MLP neurons of a small language model. Each row is named by its layer, matrix (up: input weights) and neuron, and shows model dimensions 128-223. Each number is 128 + 24 x the weight over its row's rms, rounded and kept within 0 to 255. Numbers have three digits each.
After each neuron's rows, "fires in" lists the words (lower case) most often at its 100 highest values on Wikipedia text that the model never trained on. A number after a token or word is its count.

L2.up225:092150136155142156097139108136174120172080119105103146141143116115167088134118121155122113102107134176134076145103161128166088183135130097146138099145191113149131154194110117083121167129142098149138154136132114122160087126104123127132122148151128142148120117093135122136139120148089149145
fires in: "all" 25, "information" 10, "platform" 9, "allow" 4, "allowed" 4

L8.up110:125136126106113147141151142164124132122142111157088140164111118101130169172145126169124113109138127137077134165112112084147106089117129071135096126156130154115116124138116095114177127090170134132148140135205111160152113119114139099123147082112164143087126097119089128143096142165105154106
fires in: "however" 24, "because" 12, "when" 11, "although" 5, "thought" 5, "while" 4

L10.up91:103127171143135130153115121131155118109161104123098123175088155110130130122124092136131150131127092119117120108107117112117117123077127105116090124135141140148128167180133108176132063110110137113130142120119101173153119095119124123157140126111079123097175143137156125128111077135180153116
fires in: "an" 48, "announced" 12, "another" 4, "angeles" 4

L11.up422:141106113169147160170166130120103115143125135083125171129166109154138132120092120125144132105134132109147105096130135120126118133123137132152133108122132150097141108143144099112159090126108171173144079113163119124122079098181108154135107122103124122109134072159128174157142094167120150141
fires in: "only" 17, "some" 11, "two" 8, "found" 7, "one" 7

L6.up571:087106130097145121096127106153157186118137134092112125172106095104112093111136100155143087121118147117135177127129127128101117128130146140115106093112149151136148155138098126149067091106182079100131165107142112112086144126125161135164174151092121066145146188143141143156149138107137136112
fires in: "she" 25, "he" 15, "it" 8, "louis" 6, "lou" 6

L5.up22:093160115145126136110103134111130159122126130136120110114099138096134132127129122145162130113161089146121157147127132083117139140141081139139141123129159154102129143150092136120122148088132133165138118127200116181143101111133146162157160144158142169146128081112173146103110122122160108136
fires in: "a" 33, "an" 20, "unnamed" 4, "awarded" 4

L5.up129:082137142105101127088120097136128124163140145108131117118122111110138119131149121115163126098145141178147139133111118138130118110080096111117125110153121143103086133152116144133143129136152120109140133127115122140176113110114112135181111119110166127126132103130094116104138089137134168138
fires in: "until" 21, "the" 13, "a" 9, "least" 6, "pancrase" 5, "appearances" 4

L2.up361:122127140179132142124066114094116163117153119148132120114134125142111130081098121156127106115142138143167156147142122130135073111128157114170138104122123141135159115138130117109134126110137097090157157156166115146121123161124146114154137086139137128089116098138144112110151100136137078071
fires in: "a" 70, "or" 4

L6.up345:104136133148126103135124085074117095114122154112111164152104085108173120157150110132116127106153123133149144131133172093143150145153111161147137120096112151124130099123127076161086103162155124102142147143097136163141085140159093142148157124120120159190094125140099130084180087166149136124
fires in: "were" 13, "against" 12, "its" 9, "census" 7, "apps" 6, "west" 6

L2.up416:141131118082108181111120170130048102148141154149161097120117160138094132109117103106159084122111170131147150121145112110113132160153129121120098129121143137134130140100149115126123105134117119157081131125155155146105118152123112157111121154136126121110131157096142141135116135134156099116
fires in: "life" 12, "who" 12, "her" 11, "she" 10, "wife" 5, "film" 5

L2.up334:125114183136150138137125149139122103140119122163115162108158177120103124114075144118116118114149138135133119135148086093128138087119164154161125111073090146144108135133093139150167153152140136110124113098144181172168133097158112081113114119117158114141149119181125108093134122103122118116
fires in: "but" 67, "and" 17, "were" 4

L13.up614:170091130127134174160125127084120106130123102129124199134059145091142127117150152142140120133096100102145113113146126130138112074122155112127123145129178114115129126139133121142127125136135143092123135092083106129170130130117152107107134188093081132143106123154120108117134140071132181116
fires in: "was" 88

L5.up424:128130162098171125119151135100156118151123133148143153143106129147128141085195116098134103130111171159133102147144128135122126132106143134111148113125138123125086144106176105162114108151098129147141099141153145134098096125137135159149171167132137140117133137152128137093127138089107096148
fires in: "is" 33, "was" 33, "includes" 7, "remained" 4, "with" 4

L2.up545:166168114067127165103121139144109150121125158104126119150142142160127129115098063115129137096124087112177118103163095120078110123117121111101116140093185137132156117113156123140133112149140137165100149092126158132125125111094158137138131130100165129121112086154175099146138160131151143140
fires in: "had" 26, "new" 19, "have" 9, "found" 7, "founded" 7, "newspaper" 6

L10.up151:129143131148155163169108120117149127121109065132122106181108157139081142100103127106091143134125131111108133128140106120130103148131114162128124101167097144158092116168097107139106167137130155136108128130145136125112115148107155138144120112139134129167138136133122166145210105100089130139
fires in: "the" 41, "of" 6, "distinct" 5, "species" 5

L12.up695:124157136124138119156118094149116136109159115144092096156119117096158142133155161132131126128112119136144100137166165083119117145105121119131087137157096130099127123151117102121148157072169093126117104100167115152108116139112110148121128094126137124104153135081147128127080159164115135108
fires in: "however" 15, "1" 11, "what" 10, "2" 6, "7" 4, "15" 4

L10.up589:166106148106142130136113116087157130157159127157140098155108153136130142123131114114124137081152091137149126092131110144152140138116167123185115146130161139104162151134101157130143145154099148159108169160136114111139116138149149160132095144095137079144114115087144174143147128103138092099
fires in: "of" 44, "the" 19, "body" 4, "about" 4

L6.up708:136153172126124132126116147123122066123134123124151146147149167111154124161145118137152108143125131095115122146104131112127132145123142154169123143140097095151131094151120091125142132104130108151109081106145148152096137138124140125124098194186130164143120122131128123153164161163089152131
fires in: "many" 15, "number" 12, "some" 10, "six" 9, "southern" 8, "two" 6

L5.up170:110125121127127091108150091168142140144113145118118154123135169124153166066135144128176119112156095087138073158134122161141135138116112097137160092098122098139169172102087098141108139126122143149102119140100131137107117131142113146120141153139123145134101111129149120124175088140131133137
fires in: "of" 77, "partnership" 4

L6.up1:123139117158150095118122071157080156133151137137102093119119119128065185131131137151102064116131109110109106163087159120123117140110153111161085120128109159142106164143085142107108116118094155134114122100134081092115147110161111197147114149112140115151175116120143135153175089168121136144
fires in: "not" 43, "for" 20

L13.up286:132085169124170140132096171148110081153134096128108162128131159155173140136151133094127154113103100106113117163107166129123122130051140157154103109121131148123146105124115163117185093079167148112130144099176112135117136139122087127131147153155084145130116132106123161153098141151089144125
fires in: "it" 44, "but" 17, "and" 10, "its" 4

L10.up256:137103131151132134152122110106132144141150122143127128156158119093197126129162075147103101097085092159122167078132121114113131170124158122145129137153118123129156120147091116122125130112115133102153155165128157125081106113118107150112130106097099145101145118092162122152113132184144125139
fires in: "a" 41, "little" 6, "away" 4, "at" 4

L2.up365:109095135156117133151139109170142143142164109116098131155124134109096111102100107146113091100161098145112144091146137118142147104168126121162112152153155093107128136113193121147156148128210166130136147117175154159109151142136118098146120138159133154159123139074076104120151137134100128181
fires in: "until" 19, "season" 12, "it" 8, "unit" 7, "that" 5

L6.up351:129157152105148110123140124167134156166128124157130126144088123125154156085147111125182150108141179110119153141129111102143131086127091095146129104113109164125123144130176121145145161132103144102137130154139157124106119156136114138089148165124122141098096108159104176115126150140096114067
fires in: "until" 23, "as" 16, "what" 6, "although" 5, "nevertheless" 4, "without" 4

L12.up138:126110167163121116104120154172112149157161132173069131145110105142129162138156129110120152100163113157097132112167113087107112125116119119120110104159114142135112165133137051134110110160145157152134145125133099107124145142121125117146127113096069112082127123155123118187152129099165154100
fires in: "to" 27, "after" 12, "with" 8, "started" 4

L6.up524:130180192143086107121143136137094145124087165148097095116113165127122130127128133171111077115143153132117112137132172104122151147118098128072122108152126142153146113143113113150116150110117125083117103091140088157123139141137119092127154132100093110183162145158115099158120115117085110092
fires in: "this" 32, "after" 24, "he" 8, "from" 7, "while" 4

L2.up241:109120146145118123138158137109166113151160133125102120131170135138122126152122152156128090098167142121111112123159168070089114120149117138119116082146155124179175125131121101119138103065130147119131155070132145152132133125139120149095116085142087104138133141140160134147132117124120125183
fires in: "at" 42, "a" 12, "from" 7, "with" 6, "career" 5, "as" 5

L2.up685:136139120136117129129111139139099103128161099132117161112175131125125123121114126080145175142136117104152128144118114132133147127113170121125134147104124148096113093151109077150127153111096157118145123137145132145118090098142122096105122142148102106137138099118121124096116112162129116150
fires in: "by" 67, "before" 11, "the" 11

L5.up246:134120164097112139142161140153129136121186134108136174105135117151109137089088109112152120122123142133118132165154129115134147119122111094149142106133085114098134146112134090132114155182124132146146143133138114140100098134108159111155152203108113142120155161098090115103123113171111116137
fires in: "of" 58, "the" 10

L2.up205:142098149165122145166133157182089126191152162075101103125132119154139163130184144075107120131148077089151088109127148123136126104159134173124123117131139140083111151151146114102133164103124117134126166131136103148108137119098134153134149127142126101166123169147124144163119137160138128131
fires in: "from" 100

L12.up678:135102136146137119106132120159151144116117101129138151141118111151112126100154102078154131120114109175128115145136152149142072150119129137121144116160109156094117127103127132137174136116104126139152146141121207117162133118035113167133111130088135140135134143117117148099149101117135111126
fires in: "to" 18, "would" 12, "may" 8, "could" 6, "joined" 6, "just" 5

L9.up740:141108126132149173123138103180118156128101160104131157103085108147098111163103113114151153167105119168131114133125139158152156130140136103132108122118062126148099117122165138100096129120135123112149135133137108118164109133082140175129111150127151108118111136097114090146119129116179149141
fires in: "being" 15, "be" 15, "before" 13, "while" 8, "began" 7

L10.up357:113121170122126137100101160138140162158135090138129104109143168166106120082167153124137123113119144118127109133144132117128115120149181129209118166118099099114111131136116114130137119110113170139112123131131158122109143101134098133092117093149125101128146130145121135090111145138173100100
fires in: "the" 31, "different" 8, "best" 7, "about" 7

L10.up291:111114163131112177106117123172129120150095092144152128146109112108116167126126113100139113070111120088149130160114112152151137111133108124108130123108149156111128141151114113147163108115161139185115135109119116104114120142111140162093148104166124126161147139134110108102130137134142072114
fires in: "and" 38, "program" 11, "programs" 5, "black" 4

L2.up488:177120133143099136152149108097161106125156115130116140176147166121124134150108116146148095145116130093149129174131141139083119174132112103116178126143132120171141125107143123162082119138136163129110140136163111154096119119085128166171133057094158101104103120152155130119147116105163119140
fires in: "new" 51, "newspaper" 7, "news" 5

L11.up431:111133119103101081142134106123123153146133090143110138113078121122130134167175151108147161086137098140162113125149113136113102114095124107158133147155132118075119159165128114145134136162160114167121103107141088151091124116090162153105164104130079131126154095117116129096093115142149112142
fires in: "with" 14, "for" 12, "in" 11, "into" 6, "to" 6, "a" 6

L13.up175:095084118144109149180148093149137120104123114127148114141126129165116126092139140078123095113139150088146083105124149092144157156147114143146070199131138121174092134174156089149106142109101071143096108100128062155130130108155134128147138139128145114119168111110136103145163142106133122123
fires in: "was" 33, "is" 17, "in" 5

L13.up626:148116143140084102093137118137103138109138149101156144112138121160163084106144158124151106145154109105152101103134131114086106116148064105071100081095185123138146159146147138112145108095163169093137107123134098102154149133126148158118091130157110117138151142142135126159111156120147133156
fires in: "and" 26, "as" 18, "species" 12, "career" 4

L2.up207:153097108078100175184174137139173126121163112143107124110189091131090112163084075123113144105145160117079146137157100153137146097141117141122150173131135137086121127169068201161109112103136095144140104116154130164132129190128151122104142119115128140174144153099119156147121133116115130138
fires in: "it" 95

L13.up315:150125112136095101136102150168148142114131125166136115121161138135101123105110139124124146102109107130138120076133089157139112126120112102120136115140115119113135142129151132127104098151119113077128150126166130152121134081118110158133145154166114080160125094140137147139134104167123101124
fires in: "film" 36, "festival" 8, "feature" 5, "game" 4, "it" 4

L8.up389:133115101133109120141121138139084112155125138101113182146142129081095166103113133142153147093109147127103143120138151126106128142119169142128178129115115088099138066120161112139097121092097169108139144115121129126049135102151156172144129183122119129134133123136100126121183062084125129119
fires in: "became" 20, "signed" 11, "become" 8, "take" 7, "made" 5

L12.up346:119127148139111150151123125130117144162124148160145122162150159078130118120178084131144094149120164160184140114160139165123129163131130145094110121159136135161151081116102122134142129111142125142093140096153139116120151151108162142123108074152106128122129141114184101090129131153100143150
fires in: "a" 43, "high" 8

L2.up729:128104129141135108192134154142110130155096136113121138151124096155120173149132092123157161106109127132166092163173135115082128145112175157121172133099129086122171090123122129127126161124097104096089118161134134096104067126142147112155126153146076092122160134121112129101161173110110144129
fires in: "1" 29, "0" 10, "gd" 4, "17" 4, "5" 4, "round" 4

L2.up748:130108148155142099115131123109113128091147115074160092116161157106106112079139133091154122114131159109125185146165122130130158158121149147089111173125150128164115098108117119078125123106151104081120123141128118141166122108149097112153092123159122125134111165137094094156143113115116112164
fires in: "national" 22, "american" 9, "age" 8, "income" 7, "was" 7

L10.up192:142120126091148168119110130175108132066123110181147103183126136124134163065140121142116155093136124183149164082155088140130133109129134140124106138117131105125086106115115118127098151171106140133155157147090146117109118135130119107137098124169107122123107121170134190140108123175137131139
fires in: "the" 57, "local" 5

L8.up241:109127127138094186135145132082146149174125115130113107153126112117108150128144133097089127096129127104155124139153075111119119128100096111180110132132139140187125149151110089122149128157164075135138130131125128097116127107119084188118071108124129153142139075123103106096123097130097101099
fires in: "more" 21, "approximately" 8, "excellence" 6, "most" 6, "other" 5, "exchange" 4

L6.up418:122141098104143114114159085108150134160145140115121158138157095135157103135141085136148083123123112155144126155162110107134153146135101122138121112112154129095073111139125150117127123033068125144159160128123103131113126130150146128153119094128108101145123158095136090148125099146122135086
fires in: "in" 55, "during" 10, "university" 5, "on" 4

L10.up715:165140159108144133122143115152116136114150110115136117102095147102175142138178110140154148140076132147143161147162099118116121091102121147116129122097089106126149149147148089116133129160169108126086144164146122126132116100115097175072127149162159127155117110123074127126095127118087080161
fires in: "with" 21, "and" 18, "win" 11, "ft" 5, "than" 5, "total" 4

L5.up449:123107169111139115141132122103190083150126097151121113114145129148125164116149099145167131121123147160096137164178149133125145102104112145106131143151117126082113119169106098128149099119106149150160078125161111114123108125110150135117122103124124136140117103172157136129136097105087171095
fires in: "one" 31, "these" 14, "two" 7, "white" 7, "third" 6

L11.up214:089101097167109150122147144138138109125090098131143137129141101141121121125162157118117134077121130117116081144131145098141104137149131153152152126125088110128154128139141084138166117099108147192088142124141144156111113129103087116182142125156080130114100106150149112130105127156097133125
fires in: "of" 17, "over" 14, "at" 11, "under" 9, "up" 6

L5.up264:110096109163129127138094105101102150130117115093131137124093089150125182128147133090166137110149154143102110104148116111158140116132120149148131133152113157143165130094157136156129124174135139101169118104112129125121161110126116086089145113132091131175134100109147127140087096091107130166
fires in: "of" 21, "number" 12, "building" 9, "made" 9

L10.up213:173115176060127145086134148175105098106146109148147152143134159179113124129121103127115113133142147166115138157141121084135098166133070154094107106112125139133137138136168139120152156104138151120125140093131142150119144128129114142134140091140127134137128065146099172125157120122122121093
fires in: "and" 41, "but" 7, "candidate" 4, "incumbent" 4

L13.up595:149156159144116090096103132145138105172156110080127149083141150147191113175148127134144112089130080139175112146141089058137137100100095103114112143158101147097093135108138099144142128141131130104122138131134159154134127134123127203117144133123092136105122078150160163095148159121141126129
fires in: "the" 28, "its" 13, "of" 10, "a" 7, "listed" 5

L6.up336:167098113142152120123092112179096132156103101123135131132171127161152146147134152103114128127116107102092071160172091110145130144145165147134137122133128139129117108155119108103133142111120136147088136163213153155132100110129096112115142064151125123104131114180124138121154110131143095170
fires in: "league" 17, "division" 11, "first" 10, "season" 10, "round" 5, "history" 4

L11.up494:094100143105193173151138120174056136111132103097136131148129151114115147122145128096157143099141113159082118139125135106131132103082107127091123131159116159198141124098102100147108135135116151150154160123152164132135128091142124124172132124092122087108130142190134133136130110188126123086
fires in: "was" 19, "he" 12, "social" 5, "society" 5, "land" 5, "while" 4

L6.up260:179126135086103111091112127146124099142132123158160144146104107094107089123116114153151156122089146127181120094128176159111145124155166125142123112126114177113159114132182122161078085138077106181149114143120039152112093131118170110110133134116065119127117138160147154102139163137155137158
fires in: "made" 30, "make" 12, "take" 8, "come" 5

L2.up684:106087148136171161134102127108118170103129084123113118095116135140106120132128145112113097112122107170108132149130159103091135166133142102103109110102118114164112154147161126080121099130142173163162146140113129168127132158137135143165059124105132054100141093082126096095128122118115137115
fires in: "be" 43, "before" 12, "being" 10, "began" 7, "beaches" 4

L2.up81:133149111123120148112093132121144149130133107131142124159190120107122084152089094139166110110100144133085157100166106154139105161139116140104123134082133171109149163130136122086106090069078104158087132108143133179131121117086146134111100153148152124145073114126152111132115147136158099136
fires in: "film" 26, "album" 9, "international" 7, "western" 4, "work" 4, "filmmaker" 4

L6.up335:150149134143098170160139151118085125091154116156138127159120132080120128131123122185129153138130180118165092101159112080144150123112132100086151135143105149162118136134124158136137138161172113093114129106134114168109138092110119122118138124140167072142115128163143114126137140163069149117
fires in: "his" 41, "who" 30, "however" 8, "but" 4

L9.up222:101162110093116136161133100143108158144111180124104134124134114089178135089188137096071093113132118098130128162124130121169161167096109107162127142142130159098175167125105143134161108115134154135105108139149142136110130146137097151158154112179096130149111189121123095171131094112147137120
fires in: "on" 26, "in" 15, "the" 14, "that" 4

L9.up593:175139075152099142122167136150081123129111128100127135144165097137076160124121103113129137110126115118111137154135162132115097157115149157116106105159144126158126092138113088093128119175129106157132138091137081121086106126148149154091103195146136140115109093180161123156129130161108111141
fires in: "two" 16, "several" 12, "state" 7, "six" 6, "many" 6, "three" 6

L2.up458:137119151106091150119130129106082152126103127132137115100136119117136130067126116099115105122159120140153135126160101142141127157098105129138153110131114154149169114110152132108094095098091152100130134120112164171097128121128118165118118143139103133107117136157151149105134143121090114118
fires in: "film" 36, "album" 16, "recorded" 7, "record" 6, "released" 6, "series" 4

L11.up175:112131106116126147121101123168125109149123083109136157143170163132097132132158155130094115129141121154153126133148120086173142133092125119075180130131115141135155118153137091100156110123125122147168092148147163169097143119111074108121114134144106134102119112149128137120127149159131172096
fires in: "the" 58, "them" 10, "its" 4

L2.up153:154071134141113100153100124134131181135123120127107103100152095121113154098168161141149131097123146100104091125130129137088159099134122134107123132143156125129139129119118124150153153137129116128132149106106101174109158159155128136102126085121138131129140147128149141122153124111117151123
fires in: "it" 46, "he" 26, "census" 5

L2.up193:098106166122103119103128145189116108159177119119083132123180117131145146119077133133125117080169146159137117132126135130110091099142138080163122114137160109156115122155104107146134141112107099148068166162155117109118156116117137106119119119106097111085119102146094102120144140165121128105
fires in: "after" 20, "against" 13, "during" 9, "into" 8, "in" 8, "june" 8

L9.up323:109169142162139138093114089136134098112057157184116113113167089162158130139155170110111106121134135128093142151134153155119089118130144102153172144153120168122117142170079127143129083049145140158163119106164149112123118105118091113151118128141110120117110126121175112112169107114129103140
fires in: "1" 28, "100" 7, "one" 7, "1st" 4, "more" 4, "shortly" 4

L5.up578:121158130123128129162135142165167142125129108108136121168098155156156154086118134091142165095147110090148109117136135154110150101118086114145071140123162168064119109120113125142129176166135127100143123127143154145140124133096101160143134119131116080167089145130125156146168115134108120099
fires in: "of" 28, "railway" 12, "away" 9, "see" 6, "include" 4

L11.up749:138126143166151144177170112147150143106137158100108083090128140111122138090155100127106142122146118160166129131149113148150161132119104167150100149126148161120106108094114112128139153131102124124122111158134085137178123122157146134075128142155085128138139107179133110140116107106130095164
fires in: "s" 19, "his" 16, "the" 11, "jurisdiction" 6, "daughter" 4, "mohammed" 4

L2.up33:112122136138129130156139146113101131121104150118115089137085085105141141134105129118108109096149155077180100119121142134119112158155142097167115139112149106112134141163134147134140115084125107124127124115117154161105136161150130129115158180100117143154134136118117125103146091117112136142
fires in: "in" 55, "between" 10, "institute" 8, "international" 4

L2.up101:166106156116134141172135096129107163120093070146124132135140101128166161162135090102132127115119125167147192147124166101115133144154174148103156142140112050158106157144162094120126138086120102133127125130149122145119123091098087155172119111142156098136138147090158145119145176102142131149
fires in: "000" 19, "1" 10, "0" 10, "2" 7, "28" 4

L6.up390:138115151171142143152111131104130093146107122123122068146115092131128136123111113108129120130145160110148139159151108113112107137122154138149124199117120115075114162150143164140107110126106115140189152166128153131099110143090129119139157133138123127105114102128138112135136104130158107121
fires in: "the" 90

L2.up491:093103167111105148149153163127091112159105160100102114144186127080159129128125141135115139123124175145136130118139149112130130134164108148123094150157162136106107124160127143120137160109143140137148116096112121161128115135102135192100105153139151135140113136157091072121146162114133112130
fires in: "released" 13, "download" 12, "directed" 8, "digital" 6, "club" 6, "is" 6

L6.up537:142144087132122116103103137104152153119106103103100095111152126119144160108118128144091145077139090084136163117163108094108136126158097122132118158144121145120107161130142116147170150148092137106157122118124125116153133133139123151131164097170111089150126098158119123100146095106131158175
fires in: "of" 24, "the" 13, "appointed" 7, "american" 6

L10.up687:101091147123105096135104133121143147145125105110126139089124120137125157140160114172149109149105097154121112098085119106139142158085162148164103144105133100125109135117124127090149114102135107114140159151120103105135143135110108162151103124089102122150159132164138181119113123142145114122
fires in: "to" 62, "well" 11, "following" 4

L2.up308:075136117121154145131116148116168181170100133098162114141145140128109140104092155144079130114123128114147136128148131134089103118143099095106163141080119134117157123145155140138098129159113114140094119150136145141130095107094131148132152128124128151107136163185105140139169209141141080057
fires in: "s" 89, "his" 5

L6.up8:161147143145138164134119130134078115122131112167129168112170130090096142106152166141131082093100083109109130155151131159099146153091114089140069157130124155152124163151147114121141126196096163128151125085111103142158132105134133116073162119150157125143133172135112097142129088069091093155
fires in: "but" 49, "council" 8, "conference" 4

L2.up634:085145187152094159063116094094129124133128098101137119166169130116121147107118102109121143139117162176146126146149158130116103125171112128136115091124105139147149088137081110101155146118092138122156114142156115159144098086079122150105128142149131133125145144090114169085120104113128116109
fires in: "other" 13, "southern" 11, "brother" 9, "father" 9, "northern" 8, "more" 6

L2.up370:146119154112123063132146086096122088137169105159133124115136161156105136120121124113120078072142111081140142149154126138143102097130081155139115155128082165158110093107116123129131114141125139124099114163127144146080113152167080105125161099113144107105133121117152137134177137128136128161
fires in: "were" 32, "its" 13, "press" 6, "william" 5, "princess" 4

L10.up556:150097128154160096163129114120145083148121123141137087103127128187131135079129138101139134133174099129140150111126110104142124089128143122104111152146105152120122120149089119139115136110146130096186173123123110145123134096108151121098107150132101140126126124122124155124115138105143135164
fires in: "an" 59, "any" 8, "another" 6